Weights of a small transformer language model: tied embeddings, 668M tokens.
MLP neurons of a small language model. Each row is named by its layer, matrix (down: output weights) and neuron, and shows model dimensions 272-367. Each number is 128 + 32 x the weight over its row's rms, rounded and kept within 0 to 255. Numbers have three digits each. A neuron's up and down rows have the sign that makes its largest values positive.
A block is one neuron, or neurons of one layer that tend to fire together. After each block is what it responds to, as a language model described it from the Wikipedia text at the highest values.

L4.down13:171075128115142197154166166143094143147117131201213082195131086139164148088127154168157139138181093137115111137105118145179148166097160169148114088145124135105153120150163111140150134125088141065141150126086090152127146100128206163139087096117181119098105151131099123112153176160138120127
L4.down65:120161085143162134155122157117159120132139100140118115150105097126194108167119144116181038118127156172095131104075164102144116094154065172055152139139119123170127106134122171160152085095049143152158150066143132071142111156050150102113107115138186100169154156119101142095168105138123110133
L4.down137:180150134072081070181090162165109130127063149172189073130166122103151151074114197113068185136137091128174140138094171129143129167100147154108116131126143166146108107159097084108112118093113185107125118127068192193135199161075083107124068139142152142118120181179154146094111129137168096181
L4.down169:153145165129154107187133086095104085146161077128108145125099088115170120137165121161109123158142102121145126091125067126116155204137117164146125115098103094083128099132101139147133133128123166170109147169091187139141090105128133141140159138160147063109099165103104062127209207135106146201
L4.down199:163066183105101114062141148108155097156110132145118103131134123136113108098111143143088154191117095134133073135057189118154115142111197144194129117127152172159150152107105080097155112194100165163163110120147084120151119172082222119096137144113196130092130110161135097145145110117129021076
L4.down336:150163128122181040167143129098137148108126125161113156141135068158110087139162112098116097103145118130104153115141184168135119128149122116072114099136127121115053140112126135100133090090093091124171094163117150127136148134136106131089138131127058164126099138098145149171110105088151067185
L4.down374:122119118108125153152180118155077148101127136142161112169145135081182122163179101129148138157122162132172102166147141136126075143148107161156093110089130109120119214118129145121149107174122127134174151114131149157132117146072194165138168165180142133131142101118122073145124095140116111166
L4.down396:075143098106120137121183141129106154113130121151165098088146191153155087151116166133159104139112138137071140138064142061127143157079132188165138115086150105148151186164148168136074117101095150090137215113146122156140110108048165149123122127105112164072152129116133156164094117150113133189
L4.down558:115123099137090160112110147119127202104179113119100146075140150103098124159158128144139085138159118129115156152119070144124161207096192147105168139114099093126099079071101115198124122129097132124161130127155110163155172123108128120159122115082231104139154048182069094118108133083163081073
L4.down683:099153091135158152168156106113075193146107083122127125090150145141141131186139163157170131135132141105104091109152133118144134137162061089127174107163090126110150081114128079115142138054058125132092120091116131144076149174094095100111168131150159113162128131122122100147121140144158073151
L4.down754:061120065145132154103194101107156115143113128144150086139148108102179192117134147144111066145158177185141092144090114156185141149128125101107208163133161122180097067122144127102114121111150100158135031096115146117175109192096142154103135118098215179150095151158161168117189138098200107096
L4.down843:145158102131115118112166165104182147113121146110166149156134159055151149128143109140133138122081091187140128111172165122153161153128165124157076147189077143063091098066126132124117115192095127132104155150112074168107135112149136162120129134116073049145091140124142138162164126100130119133
L4.down944:100115115139155142180180124138163205135171156122110090126124158059134136045109190100102133142150190162157120121142156131160125126189120127168093081131118097123123141110120171136158108081130133132065124185074170083134149120141102182154164149138107080195136134168155053141158148127087154118
L4.down1178:139142135117161139130103133146138116147124133122092171075138140190111162074098129173103094156156096120123123180193127102144166116171080130077136151122170124106115138159186109127097151149184162151133134117101146192167084116116121143122199108114144174128093135116152134116102176124130129111
L4.down1418:116073095079150114180196093151139135196172112091166154112172180140116139167082150093117165104121121098167123148167142070175130133174101119182114165136060156108173113116145113090127119089099098149126167173079136123120112146144121153150117162063159114119126183124126100154151165107197168134
L4.down1484:113169125126153108123107197087117125096180081112161084095129115097132102143078124112208128127048169130170149134194117110134076079165096160146107142130161107106108156111183131117134125111064135096114085129109148165104138103082115113138126120145143136108183137100089133110188152105166120172
Description: Word-completing suffixes. Final word-piece completing a split word, mostly adverb suffixes -ly/-ally/-ively (slight-ly, offic-ially), also other endings (invol-ved, Litt-le, wh-om).

L2.down46:146064122149145123133128124102086145066066178180131180092130147101095118171147103192132116094149153109147183178134123102166107116128093141083136105099100117168130113184128125079134115098108123117145099107102107128182151135125085142127092129079191124130112127080160121197146111195140129108
L2.down169:053102084084124118097144163141118097177116127173111102146142132188170154153177200139143101176124161142128104167140200149142135135106122112111160132095137187110108139132102122071101140152145168161102120103131112140146146138116061129184188156105135146075116118163121093128171106116141093127
L2.down350:080095075108139114124151105095115161197099145157127145153122101161181054143137112142121184127124158105194091145166122111135196104143153096125056091115109159105167111079143050137100118116121147127125135133112117144155168166149171144137132147121137138130159121135123129144102187141099142099
L2.down682:114083123138090099083165138095106172110122150158167147168119093170136115147102174099090118075088167084114147172155139125165172145136109096060127105141157135127089163113112142195147099103133164149126131128119066152072115138117148186120120164135104087160146114082132057142140116110117105189
Description: Section heading closers. Closing == or === marks that end Wikipedia section headings such as ==History==, ==Career==, ===Childhood...===; weaker on mid-word apostrophes and quotes (Ba'ath, We've).

L4.down1:125104168145120138148157131079119147122071082136100083141119148150049129157168156151161155123075147117098150060213124113157170158165128091151128149112165093090096090155160128151140080122166058120139122163119090103165125142155185115171120139141136108167121167181125120135154109139132100130
L4.down223:129141133117131105132170149157145107132167098124140140103103156145107172109145107140121169136165104158099177151145112141154145119159082143161139174131151139132098146084199170131093167108101127113120154131144124184145163124148121085166173165128062108127110147063113133173202193117163141081
L4.down303:189114113108139125138133129078134111136153088206133100145153150032142088113114141153145149091161032151152114130201109151116216087139145113118136121157116151168173122118142104098079110107157113171119101129150104131140141102176172127082088162211091098169083117128086164156145122151139188105
L4.down319:075122170152186155164119110147137107110148132063125142138112171115168123170078112162141135148182119118150164141203099032133074107104129103136194102100105109147067115184163098087105094083104161148158108138104150108127146134059110114061128110184142153088197176094123082123119135128085147129
L4.down353:130150098081166121140080162116118103122113100176111175120132148121116138148117133127146105078179144158153158157204090130102146142113102134094088123158102145114139183162158079052193145140066146117153112075173131096104097135134135061085127196134123173131102112089149087148118105034074133152
L4.down357:079120087138097124103123148126136131179148131090089150118112147161109126125114129104082107116122184116118154096147108114068112155140170071141157130181096156057131127154156126144125150107123082153135128203169158178123090115112156088153166067159127137156127135103103089082072132118099129178
L4.down631:131116144141082142142054083143139103117083158144138153103131115064155102153110106077188145102107137107113126119182088106106139139161146134151136116142183125044137148128161067073126137185114171138164150187127152143118081177180191154111138104163185117132112138186104117152124130122128131119
L4.down795:134156177140158134093106141102150081214151168155190086181107156110145102145169134137099119100083086117113133121160104190133125123115146063122154147106118071082045143150086156092170131112142148129145147086130149160153133083213155137132089079108130144076141094085130124147107136111121140173
L4.down815:141158141153122168112135110103136114109128118115184064112124088123126100151123135125103171072116076154129148156167126051166128144122110049138120095164163119134137172187112097104131103097090124136118080082141127171120126098106100109126097137120075113158124063116140105093107125172155090119
L4.down1009:154099092061121132073131129131149145114104113175155132104111090147106106128068144124130116129178113179173170131138179142142176117106127119116137170129178175103096117140114171118140111172128119120076115099157131116142111139117115142113150143138076149114070150083127133107100120110130112155
L4.down1050:223107155060121119098152147191126118103130199155131141138089106128062160156142177161092189183095175159087116134135080121135113160139117117134082160140164165139156086123182131089154081137153148164120145105099115136103143089137159108097133125188067169082096093154123128125147143121119173147
L4.down1162:176098140118113199126103151152152144179088136146183097120110118177125175176132090120112126171125091130143099145119106110105116100139096171135144138173117132087101158101148154168115137122124140125136167150091158164103147074117092187135115117095090138158094159123149094082149151110054145101
L4.down1274:095148123170173156079077126061138082070120084142151135115122107190168138107125143130130083139151145124145157145125116070130118154131125153153148120160110149116137099068143127083143106136135153123174092109164074136165158081151111114072145115098137122172140153174174127115094126117081114145
L4.down1300:143102129119124092146077162151097149180109119210126108159149104078165174164145171115150160155116159115104109156166107193129121152131139074117086174126123133062093138095155109167146101103131122198140062160185130207099141119109106120128179161107180118147145150042110171120149112090116110120
L4.down1421:095102195183085170111091118117140075129095073103099157167117074121155116171142161132141110111080118157147137146079136117205107145129183134135127074037134162177175117120139078118109199141080115123151142139114103089144137176102104120100140127138202124178151201213066168111128145123165119119
L4.down1525:133123105138132155169188098134118157091091103142155089172179144113044044151176175170180126081173103184104077140138154186154166117165090078094154152179116112141141155127163097129111104145094158117131084110080147168118142089167128133149128117143127173077139103121151172097190129017105166094
Description: Section heading closers. Closing == or === markers of Wikipedia section headings such as ==History==, == Career ==, ===Consonants===, right before the line break.

L2.down700:110069161110113119074101119097137182116090092094158117099103105120131096183159121065110128096165120101061133125157108157151095130163158134102159150087124173036089078126168110110114118078093108107174075142151101160123187080107085143193099162145138109183113182114190141159238118160120082126
L2.down790:139099146144091090114163147064186145107044151100118146124155161140094167149074111140136149073148118181075122108071170073135128069130136142134175160121090113189153098136089134125105122166166115084120101152096080128113141137141153069120104104123118119053190151183115125115117124138121097116
L2.down815:134151068151110107162100082112101111095095119118109136121157132083114120170146108168095162112142132077057201139043090118125147138113172169131111109110130127051097114070183095099118158146084098104169119123133090126123153160082129098073117135105118073130170129139108147142144102154125091141
L2.down949:143182130181204159097147112133117166144162148138178128151104145141105127164091142162120193092132116169102099163162120100123173100139088149155123073089129107137125095153192123121131118137086092189141149179153133114112180182130171082153090153168193126109104051091120148081073104134116143176
Description: Competition name endings. Fires mostly on the last word of sports competition or season names, such as FA Cup, Slovenian Cup, Championship, and second season, plus table cells and ends of proper names.

L2.down228:118082125147120148173122190118112056201062159158097099130220111138145058150141164131110173055126093178102118066125217091145109170065133129115104115104093172128110127090102140097117143123139167164148124174110199086101079113134141165122086085172113181108156159121067153132111208131101127118
L2.down855:109102128165136136130080106151210088153114129177117159162156088081133113077117106148141111134080146146127193138138130080178059142135186144115125073107094131068139144087119111173096143162108169115146171151119194177087135120121158139084125151071129117115170132088145124129131183079097144137
L2.down928:094129146162161148149088146127099154145145122122131058109116162142124138108196141078098115120174093161140176106126122175137128149095153103117157091119090123149148129145190115112154127105177159155115136130118149146180134152107145144117092144093089129148145115116092102201133138125151152144
L2.down940:160098150049149149110123100199124142097149149143151158097122166160130154148132130171104078056146135057131152166122178124136114126118070165133151130167099064127151080092137146128112166114154182129184177136118165124166111112132128072154120079149140078102138105202166107117172143127111167135
Description: Adverb word-completion pieces. Final word pieces that finish adverbs and discourse words, chiefly specif-ically, h-owever and norm-ally, often just before a comma; other word endings also fire.

L2.down114:124118095125137133099142127077105085105162114134133103131093209048092110146106169154092136119164138105124111128070089159141100138117105126115158138128190050073124133165139105151140124086066133119165138081114186089145105198194111103111144110105156110095156176122108138106139133104121111148
L2.down145:091143107075110112094129118096136190105142217113159090181123095135123128118161130159164130137118133127091156116140171080080151157120133107145145120108135132128210116104191005093122103128118098096228081166095098101139113137149122123141157076155038089143133105122148124095193134072110180131
L2.down562:121091157141110135138131111115146083137126120116120191116097100227181110110118177136186121098154097112142160114147088159094164079108134108123096131171125232127153127128153111151152161128137120113121132169103110087141137129157192116127162132099078107120201087145134175097156052116112145174
L2.down735:127081140129120127117133103136147127119114173168143105164133057143167113183136128130144154144145058110115128093067107128184103087107098160119120116080117135144138121165159115089154127108111043134126189144131117134154138087155180143134156110168109146122172092099121159111097123123093157124
Description: Table row line breaks. Newline tokens ending table rows (after a closing |), mostly in election results and statistics tables; weaker on mid-word pieces such as I-ts, r-ights, l-ost.

L5.down677:142135121147127083116153174172114118104161112164186159157081112103151120122104121153162114154104138190084105152122098089116130135101105133119097081164201183099087153117135078127108138141149132109098151124130128095103115132144135101084015140135093096111082084133088134172174099162162142087
Description: Section-heading closing markers. Closing == or === at the end of wiki section headings such as ==Results==, ===Consonants===, and seconds marks (″) in coordinates.

L2.down402:120116098109139096115129133101107132091096094148174098091110139117163131121143089079117108091164065040149131142164146121134178082113129086155110134077127118123117153157114119116116131099106137130105187123155132144164064107103112126149126166126126095157176163146137169112117148093105091145
L2.down508:173139087139164163160098101060083105135134086111211129095117085111067077148145119126114142156163054128112121150126207112070129151125052096135132102139123159139147107100105164153102104077103169102101155105181157103127109137171093133119141111211083122149156140082109113113109126069120142109
L2.down594:160138118178093103101187186211117148130164187136158109111174162187210175082082195113115137077169106120162158166138099102174135111111177105134133126157106137107148095121176167079145120163161156144195090083136121191094137131081163132095148123199155132143073092106124093163145121127143131163
L2.down672:243133182184132080135151095163151166130141204095126087157150192096138140131136153110109148170112122067046113130171111130189145183147121117173168164138069135110132165115115161175131143128157137142145174156126162092109149085147136102130145094102119187087155123143152127167141154081099165092
Description: Word-completing verb endings. Final subword pieces that complete a word, mainly past-tense suffixes like -ized, -ised, -lected (revised, realized, selected), plus whole verbs found, led, and name endings (Larry, Brian).

L4.down7:128078110063120077223128095129119115102120086151128100082087180123106065084170161128102146162122134128066150128163138077129123144120082041191113135114165138058149092092094063110144090085143160130104122164122176181157106142193102172115185108155106065105142067149138144106132109171131153143
L4.down55:113137133167161124185156146132128113072164101140101142148125149202139113118172151107117143030158108163123097199137142152148110162170115114095129114109085053128153107070081181143106148054185117200112093137119105145171122104129088130154156149155201151108159196127163123132123110143144097155
L4.down105:085158203144103118107099185131164057156130104100143152162160147180197114187160113082111122176067114093104113119085192107099112156125085111125159156094138148125133183109123137113142122108137141148161119165123066152122144094126132100119121094175062095116131073141139129112124124078079084127
L4.down109:117107193104120139150102153165162114089149160136191141066185102155115162108163154160166140148130116147085071108099128138140127139160161151119079138140109158140173126127107149145188170102144177149169110191105118111188083118137125117167090155156138074116142129118154152129123109141139125109
L4.down214:197058065132111089159150135165207120091110143167159101158109104144136177082154090088131135125101171119127090139138151137177155129178111159166182156131134110164158140130129152079167195125125159163120125174135157140137101136127122111104128129154091059143146136126157086102205074136109098080
L4.down265:094102130123115120138124112096103091102127094115156146123117117104091144135129152101106126109146089141113201121196099128088076109075149213133125086096053104136102111103195138169153141152095166128139152121078194069167126137146104157115098138109091162122105183156119085198119079124106149172
L4.down293:083128096071149116146140088060122172053132145100129153106094163121118106119153161134114081139172210150088094166109087177141114110156099113165123141123145139133124108166120103142126164157106127149096092148141144064158170150125084189046143095145143164130064149153169064147104143098095138188
L4.down395:109124138106087114123137135112105158161113142153140114097082128091128086129157181127084152133099121119158186136128169119115147130110177130167094157114124147064088153140132112144168101214087140075098167060120134157153163149125105165116160152170107137120151091152144033125126117088128102140
L4.down483:132160083131118133107133164124165162132056080119091112121104148084106137148155146100100080114193110146203129127133182128107134112153129183084128165140125159140097175116143143162180167132109178133112186107157159130136126094122127090129125161143076157178188137136132132130157119050093113107
L4.down703:180163155187192224178112122159105179146088115106129135101105145107134139170123117174167142102179113108188156114103173158120139187122099093183115112148118141155149183101087121157150157126112159146052085111120142137139148083084119106143094175106091146080110167199138093128152177193114110087
L4.down836:081154131123117141159133144077146065136085148116099112064089098155135180195221125140103153105134153116103171153131178133114119150151127085176125089133104110168114174124098124137130150083147141131156136185038126144136142127158166134118164084114170102126124141157123117142163109158169094098
L4.down845:118155167149144126130085166121165072177212123113102129080095117159144115168130143139114117153061137178087147161104150150119150143128158117117106132109164111132081142112110154097108164105129162165108108162108158103141130117110111172107134085093086100100120106128142094133139139136131123194
L4.down1109:123133174102163146113116137111152142125124136117134145108144195078084083125133152156138155139149168176153158137074110170124136136155082159119131145134167156129125100144130107100145086101132121128123141127092097114111116106154156174102157150145157139140150121178152184135115124205157123103
L4.down1171:141079116194127100116101180136172124153094110118108089118135102124124144153141175200133149160101095090142130132128176087175144197145107158163089105129122207105142174148139155081140177161142144104145120194148174185175135201143120114131118162079087163090158124080121136126128127180130088169
L4.down1243:160164139149103112118110129110114112130138146100174102050073096125168104140110112110137138161122093088108118105172152083140149106095109164110135131150074117122148141147147062123163173209180195167099110128103138128141121141111115122084106095200112099076146075135176141100113127093088113147
L4.down1520:106098119165106166146201126117177096138131130141102128156169129101108134131134149122178128108030147143112121138141076125122148046128180103124179052144111090132132124170140090147150140148133120197099125187156105166142117202117172173146122169170155143175086156163175095108140111115084146119
Description: Role-to-organization connector. Prepositions, mostly "of", right after a role or membership noun or verb linking it to an organization, e.g. "president of", "member of", "served on".

L4.down45:112202138103140149090128120115107167148147086112102114147090107089159151138128090081101136173091139152130164131127123148185134112178160071081187147133116094162101193084173140134158135131127074103125140123102186143084090046156151120163149095167174120099130085095136118074116128145144172135
L4.down61:154109056168140127165159071126173121147127154117165186111124136165136105139091113120144107063166127107104162139093116086135079102147155156121135145148116116139152179119150106095167058094111115197139144116144119186154180149088134085171122161113163115203100098085151110111124123125097149117
L4.down95:119135082145168090092149191156142109153171139153118136149135127103150086117079117094075153111166142123080114142122152135123144127135127081103150114080128167156106148136140133187162132124111089193100087133102141077192068143200097141150138067100144070139144075205123103172181188084146137126
L4.down103:119170123103125117106120130154109094150118181103162175150086125116119108177122139120071128114094139172142096108143135106107169097166124106172149145103143111129106175106138154138104164139134110135131146149127094141143162062080115124108193201174147119087117081117132118119088165120100102096
L4.down143:125146075094143231092118056048115150126131104200129188130115081120089178150114077154140181130090109154162123067149117085102063141116166151163185159142194097162136137092143090088159165128137149097169056131103033100079094103140104116196098105142096155126163048124150151165163145123131120161
L4.down206:103141077156106152141101156165108136126147136141195070107120128100141127170124183178134177179135172091152140161139085110162105090137133062152196112148092144129189101159125095119153121086101198102155135096133134196112115164122111129127104126136131100199192159145116129109156202170068108145
L4.down350:068082060149126104126148127117213115069116121201151117162144089134152078170119124106141108133047144110097152104113167124149076122107167101089154142134150149119086169145095134142078098150145130085147141090213128130207139059130127144165150117168059127175078123079134118166135124152151087146
L4.down404:148081157129113118145069142129126137139146087184200168099159097105116128105130091118109097134152148097145179121113117133127116088138115207150139151122122142160148156111178134107180120142118108107091128101108152116189108125175165061089117187184155097040114102139174175105107165166167171101
L4.down510:100154140169142157033123098161110112173132141103153141109177110099151130125170133133147192128073175110120128174139149092132099155168116171139183097116142130150161138158068124152136069103147139079148139146111120102179107105105113158104084115149152147117135118201150155131136132118168131115
L4.down633:118136141176132150101082084027110103103170149089037138094167174115143142124162111141144153085099097088154130109075097137155130066115120112127131132097126141084131092171160098141133091083094186128123076144158138099119118170085152159151130162061203108156158193164139129157118072153112115092
L4.down691:182093169114152137113137102117114126139150143115129126085121113095107168126140085092155132149083106142143147087113112099139166152095055113086113122148121113123103190140206066094064110115081151168200139098128148083144059142132115095069065115177135137157155140124099097138143166155122093120
L4.down871:085067137076102177120089119109130170093134172126080088114151176143100121128156152097126141133124115095096133082179142098132144131128113147167120153094110101137108039150181164091132149119051082112182131110137112114094158155177151113159125150188120113175150134173171116091206149125115124160
L4.down908:162120136151165160157132160127103103159096185084128108129151122127132084104124179169161158158125141102094146101107100160143124157128127069054138072094105079134137106141158136108087101129160113076156074133161165142097109087122173178172158181126159105078077117124081158100130200149176148108
L4.down1121:136150083158099095126150133138106175140154162118101151160080130104110137121143139155104143150081177122161135139102091109130121120100155130056112144161116133066123104096065111130113115198089086111144127153104157169102160107143167162139086149105084164149107099157117098153137118134130079091
L4.down1365:158154084193158145124126208083117097126122071141118166169143101079091167108107138160092163149227151146111114104140168191075130118171066143096140189113105166133087132122079121117150133132176089105094127143166063148126117131131103115135122112141163178129078075154179149125161145219143063142
L4.down1469:158168132128168186107169182080081090130137176184148103122127137097125152169103121093123151186122179129150145147120149087180056134127124111150121102110091120110088140108133102083109119141124081152157101100164075086096128105119103107130113153157155097129119171124126143177155091156109096071
Description: Table header row end. Line breaks closing a markdown table's header row, just before the |---| separator or first data row, in sports stats, election results and discographies; also scattered mid-word pieces like bec-om-ing and Ad-ri-an.

L5.down160:112132115137130123119197178098110134133090150109148091143101121106110111151115106168171167168146177133117146134157141125133157155103148139163153111137092119110107117145118088174140103088176149130147073137070174071130115159090122150158158101115110079160229075085072124130136088101085119107
Description: Table row ends, mid-word pieces. Line breaks ending a table header or row (before |---| separators or data rows), plus inner pieces of long words like Disting-u-ished, neighb-or.

L5.down245:173138169132108169121180180110174151146139092063095103088147128107102141071082097132089133126088072150126156182185093113168080139158132142131138078129130121178124128138128117109134121114122088103093179071118099136077123141086128146072136085169112134182212142053114140131104092091096116135
Description: Adverb word endings. Final pieces of adverbs and modal words, mostly -ly suffixes and the rest of never, always, either, plus not and be after auxiliaries (rarely, quickly, never).

L4.down147:124078061154099136173098137109147129127149197157123125097124082156153170129118125094111134162083175126091138172162193162100135153077100174153080094066131117123130128132119065128164087160111146187074076099097222146135138172143137083181086152161091112119154158178152137063165151116107138179
L4.down177:090124203103116137194163147181129127171121157106135130088141157188120138092099149158102107100103157104123195081092079152163153161146112124067103080105087082144111081160113122154108128127145173153145151121132172111152107101094095125192196134152063158123138174108121162146205111124136175087
L4.down241:093149194157068158121066169104119089118135155147096176148150153126145157129109136098135120182122143125087080146117090093148142140085098141101116152146152121148138202116081196146127094138146095145088169096127101141131117152150151143112170161057111151074182122110138100102108080132148132125
L4.down306:147102125121122121140099131165159121132156144107137125085160158137122168157078113179171178095100110097108173137060121157143164066184095139117106114088138151128176100146132101163121152120140126141117076176078183113142103138118170081153137120113092151106112123110125101134150141146081185141
L4.down354:088115119092129135147100044125165126091113120122153102193097200164070108129095093157148151127192164168090088098127142176150152074183076121182131119126118151110206100155108091097171074173117135120170125105079094126104186095170158126183131052150146136124116141150128113073172141067096196170
L4.down513:120180170119117155114155165097081113153118177069153124107104118092151183162155089112087120136167168083168133171137141127164096112128093122179121075151145071123114170124083172171088156074114086121098125164112123101134179099090165144184162111167133106132210117069119129141137124141133128103
L4.down642:071101107124193148119117136126131110078105133177136139215078130135124118155088127104051103136128112190182153149138153121097108108106129092159090068176095093121158154137063096110172103145110089124157166095170125080216151093121152078113171070186103155152139147123121134120107184122156108094
L4.down768:129187130141143155121098100099191130098123132164112098165083145146122118097088087101078195140111128161130170092158129180133117068114133173112173132087076126130126092069112116098182116126115170097093117113148094163206123168138142100166153124094194101157158144063123135082170140102124135125
L4.down899:106096160127104110151101144152113110093117147090114141079161085136107134182165125161144152134216044096112100105095128190064151170128161207154086210089136142113088104146128159092139137181113136176139110107110092178140180142118150107053121180095089093137102138105110113136163098098155123171
L4.down905:154113151149132095130179101152134071131083120126107121114141144152133160130077152116105136081093123140135071114139093076082123131137169213063061145144103142129133163164167077094105126152160144114184152074145083085124108146075143147096105167122085102130100136084098178120134089146164093162
L4.down929:101155170142168168102161138150079170128159103136163181182085124142121111156089133154059168069091068109108144124091117125134065162214115123062121098144119112158125122155090133113099096169192131217097165130177130123103109079147121146119077150157084152117169080138110074121101119114070110120
L4.down990:074127042069150098114176128130133119111144087179110136180132182155090142073102131132100156132156143175103123142147232126178130077158138138143120207166202148148172179129146104116170108154044154109095124107119106062152103107119137126156154102106073133070172135157122092193127128110164182190
L4.down1103:140113146126195114161114145128084181030093173140136150111125173081124181185133162094121148137110126108025100182095072180127090153073169139172124120136098133106117156151160161143066122124144134073139131169129172139129163182129176167121085128094131141152193181173117163108139150124126160160
L4.down1241:132151113127177098155128110141105137161163161164150131164055128162124170131187115083171099120115114075146177115090170129119107135111127112073130155168086163158151123090110117118134108184154092109037179147122159184077135061137125109134135131219197117093128105111080127155135186117141168129
L4.down1331:114158101091170156122151123152080101141190104124178084158129172148083120130095143137129108200132134153119109146082075195150080142135135114066173124092077129089152042141091075130110094136158143175105097086134146104066151079139142144150140125158109168132091079117095142150077132119121193165
L4.down1389:128058108084183068135128112099119072125132108142165132159161154057180158092097111142141095106138156117050144169134082122162134148099161134153120097137082136107081067108137101148179098101123137080168159087125129072125164141083199110099163105140131118117121153104118154124119131092113102171
Description: Sports competition terms. Completing pieces of competition words in sports articles, such as r-ace, Olymp-ics, semif-inal, plus against/over after match results and season/team.